From a checkpoint of a small transformer trained on Wikipedia: vocabulary 8192, RMSNorm before each block.
MLP neurons of a small language model. Each row is named by its layer, matrix (gate and up: input weights; down: output weights) and neuron, and shows model dimensions 480-607. Each number is 128 + 24 x the weight over its row's rms, rounded and kept within 0 to 255. Numbers have three digits each. A neuron's up and down rows have the sign that makes its largest values positive.
Before each neuron's rows, "fires after" lists the tokens most often just before its 100 highest values on Wikipedia text that the model never trained on. A number after a token or word is its count.

fires after: " " 42, " R" 6, "x" 6, "\n" 6, " S" 5, "s" 4
L5.gate659:100144105121137132151121157158149120157064054129124155122162130140151170098087111143143123133139097203103079109120096119156132112108119138108138170175115149117135101137100132159142100132145123129137140153108099145192113150110135149128128108109073106148124124150112102086126093137155127135174117135135153145146121162111140115093143134108171108139159146113136110148126150126140104128130
L5.up659:142155123169174127085075073103137099168141121115134167107133129142160100141148155122110119158144118134164099110099107149146152125110136170154142120161129149156144140160138101110132139123170157098147099149094127140094095108126157150136136136122138124096108150165178125137125097149170131105117097107087128160158121124094147150156141144096193168129168138109125086139110140075102140134113
L5.down659:193117107129159134116152109121144135147100121096173143115103128132152063140111131118080132138107185154139115162103140174143122166111147151152142124092142169098126125163115139123176177150170160122109099108148150155083113120135151111109145161099159107132095170084151136148126100123155122174159120104173112144178093101128118126100146142122147131097106131148136132111103116115143112121116

fires after: "s" 24, " S" 11, "S" 9, "com" 5, " ex" 4
L3.gate1335:144093116134132137152155140113138109131117063068131105107077186143161119120105136138131129151071108101157156157113138138179142101121123090119111123138107168164110097120138071153130148133126144124135121123078131182161137123117136138114121083151109163140171091141100163133137131103106158099120130120148145110137143117102083119111117117169146133119147090161117129134128130148171147151140
L3.up1335:132129145178115197145119081131145082113138093149108125073110195129097128135108147121119176113143097131151150148127158104151118131104131056125124087121113156153136138104148107132155127161138140132082105139121116132152121125193141087130082082128147123132122120130116112112159079118151131110180143143119097132119157132095116113145132128117119158152149118135093115078117112144104119141120
L3.down1335:100110121098130140119183133157122093104130132091108140146117125147119114102168126161104122153128113137097120142159101161111129108086098137121108126127112118089152105123115130147158164116153113117100133120137094132181170150146124107171116140128117136146142122207101144146143110118100124129192139123138129138108124127118120128129106167133162135100131121113141105110116168133127126177155

fires after: "1" 35, "s" 28, " to" 6, "S" 4
L3.gate1502:116125120096141105139115176119143119087145153113131119125104171163158139122142120132128146137133152146144118124133109148145138135110131134166109157122131129162106097132177126151109088127109135138125101143126130116159117121109144151139115103180171138124122074178145112154114076141129135116109162131133134100116108174122130113102114140150127182142154163102122139148111121130141126151150
L3.up1502:104128154131138106132086119108107115153147107132125115127108118095123144177140127082137115132121128125109117130128117111153143111114137123090119133133125118113119138129150131130145123115077098100140119149134122131080137141099140139163140138136130095147129147162101177127129121141077094172100134086134135109119127087133127110153130106118156097135103125083080151111121126177109138153172
L3.down1502:133097135078130115149110176111125118154152177129160155105108154123103119130156095093082114104088102090156153133145153144125096066097111138130111107086110125128113083138152133139099113089138124131142139151149131134169142125171112133155113135112136152171104099163148081119127117098115139110127144137096105139130170121112135150123153123130097101167124121131155145116148132123138139117090

fires after: " " 43, "-" 7, "s" 4
L5.gate152:123124106135107178131115134145139102111147149128084116155125162147100071170144111122123129101118101106160151112148183140118131112133106107135144156125080158140129130153093157142121156140116161093147153126155130100164125160155135067108141136121113103159123102171148091137122151059157177159110152139104104118148128123163099138119096144090172155102118089120129121162121144162134159094136
L5.up152:084119118160082166135089112154134155145115098142154126140093167088129171123151125168154121112101121148125122150093164144126111132135137148115116127142130117126100132128130130127132108136132095158106138114158111149140130092104127129112147128111149117121121109151163138099129114159127184169170123121101125151123088129117118144126142117101083077107133159170108113073122135130134106155112
L5.down152:126140149133149107146122135099091130144110139142145122146127139140151107058121188113109111107128113100137186099121072143109108090107143090143090145146094131099092099143146131130092151156092137095110126084155127119176110134146182100158130167133129115154105142180121105120178137095125121114093139159141139113146166134098071148113118139142126156107113124137109095071138099144122109125146

fires after: " " 41, "s" 13, " f" 4
L3.gate855:103090114147124090147127162150116089098133121108130120127141133134102103169160126130124177136129141129144103120113137127149119104113121153148192086110117168150181142129142099103125129106149157090146119144130105116139116134175112091114113117140125158162092095101112123124148127177153154118114116140157134128125115142104143103090148185136155062100152132117140121163170133102130159134174
L3.up855:133119175140111117150135141127175142113128151147131101089122122082127150115136123117155120137109103126154144111171130117125170140163143123137123161168142121145096119131160130140150112157139151126147120124159152133151109142093175161150107114116149123168108114162103151099121106149105094145107119133103099126114153147164134118144125098130119131129121157092168113148137126191130126140146
L3.down855:106103158117155121164125137124129150120137150125153112137122114139117120128135132098176150139164100148114126133121179140128084141093127094117142168137138105102114077122130149185109111143148161114126146116139134204108094116156128105125101150131080099141137144151119144136125121119147109074122134153131140115080158117102158144112110137160121127135164150104153074116155090139103139139150

fires after: "1" 21, "0" 17, " " 12, "9" 10, "2" 6, "8" 5
L5.gate811:134089148152141127124119149154149094131079130088144115156088116147114118129095110174113144097102149125148124187148140149137103139150132098197153120150134149102130138141115139137116223131111126157108148102161143098113113128149135130101101148092157178148094131149125126113110096124136148134119116127153090173095106140123083115119117116087153131129141124102121158098105150102115128151113
L5.up811:088121154170115125141118130137113123129130139125115106119106114134102132125165110147119105126112144145147122125115158140106138101137129131140083155094157154166147155167106150121141112160143168104111152108105108107164121175134149131132149125130118114169106085110123137131111140112088177131110127162121108143108096110112121142109113127102171093094136097121130125112127165140092112098132
L5.down811:132113084124118114190093189086079119141095119130144117127119096070113148136134151173167126115138144169124152143118131108128116105114082157118122102129125154152122122158126134107135132111124153126147135104137152122136138161133154124141120120130096102136174117122175097162127120127136141113075177098106135138113091118142160173148119113129171123155140126122089156136127105124152158121161

fires after: " N" 16, "s" 16, " S" 12, " Ne" 7, "S" 4, "N" 4
L3.gate1378:150143139172114105165115146107135094133131107178139160122131144180130142119163138104147145154119080117097129117142086150131106131150111144129125144152141143069120161200128141080145113123106127116126123182140137119143138137151106134131121170144090129158142103137128172130158144124142123113163117161116179140133126144102143142149122132124175174155125081116116168155122134121104129132141
L3.up1378:124137127127129169121164148118169125118130126152108114098103127128162143134163117120137138134110143145152154127146110131141134131140102135127126128121139091158131152134163107116136138174180157128110127104118137142160124130149131124047154149113135109130094153171113127161124138113124128073082109139114117120108098115100093125110132092132139145142144122118128146132144104144097135142122
L3.down1378:169108107168114119146102142115111118080143120119147125144149123130103137181135184149128119116064182142151136113110149150122088124133115113129085143119146183143089134098121139127144090155134126132126148120165085086106159129163106136150122120131096147160114155120136128104098155153103084128087134106097132111112094125103167086119172136123119130141119108102141148144132129074150130129095

fires after: "s" 29, " Mad" 11, "iz" 4, " Z" 4, " S" 4
L3.gate215:108119153168155101119116147127111151133116142152155136154112135136111112094116094153170130089076133146141128124122127075166108156093106162125111090171156132094163117107186100136099087075103102135110132079116122155144123125094091111077136160169161122129099128135100156175141112165107098163099166085091171069119111097122103139152129162133137170128100130140155160089101099160119160161113
L3.up215:146111151123101136089158132149103094103158129146128130113105077158147067151124164124153116139118141130162153120070107129149147159083099143201138122117118106156112122140090085134112093122108148171118124097125086081158127134110160120119120129111137123136111096119128139095101164130089145105120083116111147101130102104156085139102142098132115136128102143132100145078162166078142118109114
L3.down215:091142149072146102120156140088133146119127141163111153101136098139105156128136131151097141125112113137140126094090145125132143115128114164100164184130062174141093092125127131124127095122117141131130103122137118106143129118160125143176145126132105153151130106146069137090140125135159127110151125127116168171115132149081128106142125135135138078151072135140137153144149136134078133124118

fires after: " " 63, "d" 4
L3.gate1780:105124080134123136144150138154149167088095142136116126126138127116154170127156106163158149161125118153108125125140161123137143172148130157148140095154158141134089100133114139093138128151128120113134148156096120103148055110124118123143149117122141105168159112138186138068167115109133164157150104142136147087107143137132120131096117108155107126154096110144132111133138181110157174138153
L3.up1780:113102085085080133115127107104130182133176136097160124123124158134125144129102099107162121128109145145096121181122149125139149111090137129113131135116128114115117122191131111153090087159124131120115154131139081117110172092131126099112126126132113135125124184127147132090124109129136144126142126149092123179135169189131120091148069120135129132151143094140142114100089117174155096114143
L3.down1780:132183171104151138128083145079124142105130139107132137092131172167143153125127097130106113147135125137145136094149154122131125096067131152137150148108131128132124124085118149125088139168128145122133147157138120107099173139091154138138134131116149073112088104157159113145067136103142106138148117156101134129151126166103108101122146135115113133149080144118167093129065117111135088165128

fires after: " " 38, " Po" 8, "mo" 6
L3.gate1644:125140153124172113147135106164119127133115114128163112121097109069160166091099130139123132159119156121129098122124114100158112122167067122114146147145116118129110145160083132145184107097141118149136135170094094090154116140134134134140103107098130117149095162145148149114166146115113164141139134117166140107126120123125113143076147121124146129140131136142104139151107126130131112136182
L3.up1644:106099189115120129137145125142111131142133153103105121122130146137127105131152131134135157107090111124128143107158085100141124083133151129121163144144073104126126145143144153109114150127092124141144118138123139163109131118134121109127133170129135142151097130165182143131120120066129147087139136149161147145126099099135088140150169108107087111133132124111128169117111119184127165129119
L3.down1644:100183109156126147165188123151108107108119143130136139121128157145122152124149126104131153102110122159103166166129110101157107144130106139161130159121100121197149145156154126125123133130145149093140142179173114138131136122153139090109149185128189099152126137190112109118144118110086134116142112124159115151104129117124126117145127120132139140157123147182109134121119134119126143134159

fires after: "s" 19, "t" 10, " S" 9, "g" 6, "Z" 6
L3.gate876:137135109132146145122130137156134128144075126106112130111129131163088113137109117161154133087161123119112100118150090096161071166127132171136123125130147140072083123136142115131140149128136113137126128132145102127136164140097117138115170127134111096139151118131101162122148143136115135121141125127132169119148178089105088109102116167112123132108091109153101146127123099124092158116161
L3.up876:088164113126148141164110159147117112123095108155114128155114126179145120115101153080127140133108112158154107131136134104108109122154166148100143144138166143178119144138106172121100113152132116104116099130143145102112138089086124139122110159165135102144134097111140142147113126137140135102125116114085138121095122110113120087146075145136120174134136123076153108079091151123101119170129
L3.down876:146104116124126177149110128097155136088095156136151153134128119154123132130146121160141130118162128146170159126079166117131127162154113127135078109099117156111149128101115133102116128141135133142166119120120066122100100102168115063091094088142121128125092107117107149145121151128158137092161140079118120107128125121093127157134123094158134113108139157132122133152157182118161099104148

fires after: "s" 57, "S" 6, "ches" 5, " the" 5
L3.gate1462:115165152102092098114126185123117129110158143143129130123120134133118126106138142131134139106123148119165121097124100129118121117102101151157086114122182132149144136135144103183133139187118098087127170100148101173130112170190114135080117101133165187114139157174101136178127105166162130175125155132118160122137158099119156107092109105135149095139107115142145122125108102132068135119085
L3.up1462:144095123120095156151113100167110119171120113179094101137143158108110079121136083102096109160107138143127134146108170078138164116109126113120167101130150094123151079123110169125163101178155171135133092132111133133130119107131142110133147127173082097161150167091126111102135119153081133100165152097152117128149105106137157093116136090146102134106166156100079129160132113161148131135156
L3.down1462:140125143120117112099131133131138167146127108113145163073149155123099169126148143107113074122135141178142138157126066112128129094139125119113173109081139104139127103165074126158124122148138068168149116109110157111098105137151133147136164136120097155118174102167147144129170123136079112158087153106138087167122150108132076118137179135121138101169078160149105150168126160125156136148112

fires after: " " 92
L5.gate526:106092154161099114145169125123154123110143150132138128113121132135130110112107126134090134191160153115121147115150108120170136180137141077120152140122121139126122151171157132155125163083148108153096102146098104092191143127125106139125090099115092135160059129135140134113157129151144164162113109114094136144104155145157093139137144117116143130151143111109155167110094130077135115169128
L5.up526:150077131136125125081133132144125092167136143116150129143136150122108138117118159132144105145138120071123130148155137118104088164129160152137164131156095139107117085166112134127105115105099121119136149102131146148146102148162100118161119134111103147146109103148139138142157155138149126091055100152102133124155155148107102152121137119082117116143113099107080118121133129093084143129103
L5.down526:135133156119129129113140101129136146159118117081144126161133106119085150119119142141133099113124145154115129129146118155125126109103187161096139104099107153151146137105124123152148102150141141125110106124130175117148126123134135125146142118121123096114156157117116120107167132174141117109155111137163151137167127130090143132088134148132106102101155172131100196126126126142122096117144

fires after: " F" 18, " W" 11, "W" 11, "F" 6, "-" 5, " G" 5
L3.gate375:153103067163132090136161127141122106108135091129127132095121149173147144107176138139159175108095165151113134129164085130163174151112159101159120094128125088133155110117144127160105118165105135125150137119116143122123093163123117168101115140168168139140118093128089177129129166139114126157143113112137132131132123149167080150080133094132152093131149156130158133120111165154137104177172
L3.up375:181175112095108060080129086140126149109175128120080110139145110118136098068132123132131121165143154111152143117129098145139219110126136118126173114098118108112165084147150174118110113161107087160105106148124137066104089118138124081139131165131122148132103109112134177158094138116131164173143118158110112134129129134158137145164129100148081133164161128169112112112090134153160101136106
L3.down375:129162114096073112102076159117122141126144117125085104183138080123146120132144143107132140128135116063113141120074163167118123139088113121106110144149099160137136120160140169134135157097143147169139115144115135136123127162094143103175129109161101132127125113124144144132116150136130149126161122103149129157162133121149169130159104148180063126131129151095122126131151136159134112096103

fires after: "s" 35, " S" 10, "n" 5, "su" 4, " Z" 4
L3.gate460:116086145141166134137160085109135133121126147102104140137116151169134124112156115085108116149106123142174133114104059139159148127142123141156129130093143121098104132138174148142098171134136143149179167107157122140161160125123159147125111128125147136138120138167086121136134114139102139147077133129097139146157112147136140087105108087137130153151103090108134146150131146145119151100157
L3.up460:127150127122124132100124165131134130123056127178133158105157134130122105115166099115185156119105182095132105132133103083125121109099128142116162150106147142108128184141086102124164105126140096144097082140116182135130169106154093132075152131186140082113140123141109164120107124115125159132102127144113130106123144138120124097122136112131131119169116109122117124106128143128110137161107
L3.down460:140155129120181105108116123129101145144114172162100155165100109121158099118135117156149118139111090153109146151118102115092098104126105152118111099136101154099133143139137117103121105108120120137158174119098109141171114135155137124105146087172129163133147114122119109152142131140093152122145159176127106133091094141128117117079103124168124147106177126168119091174155136100113133161111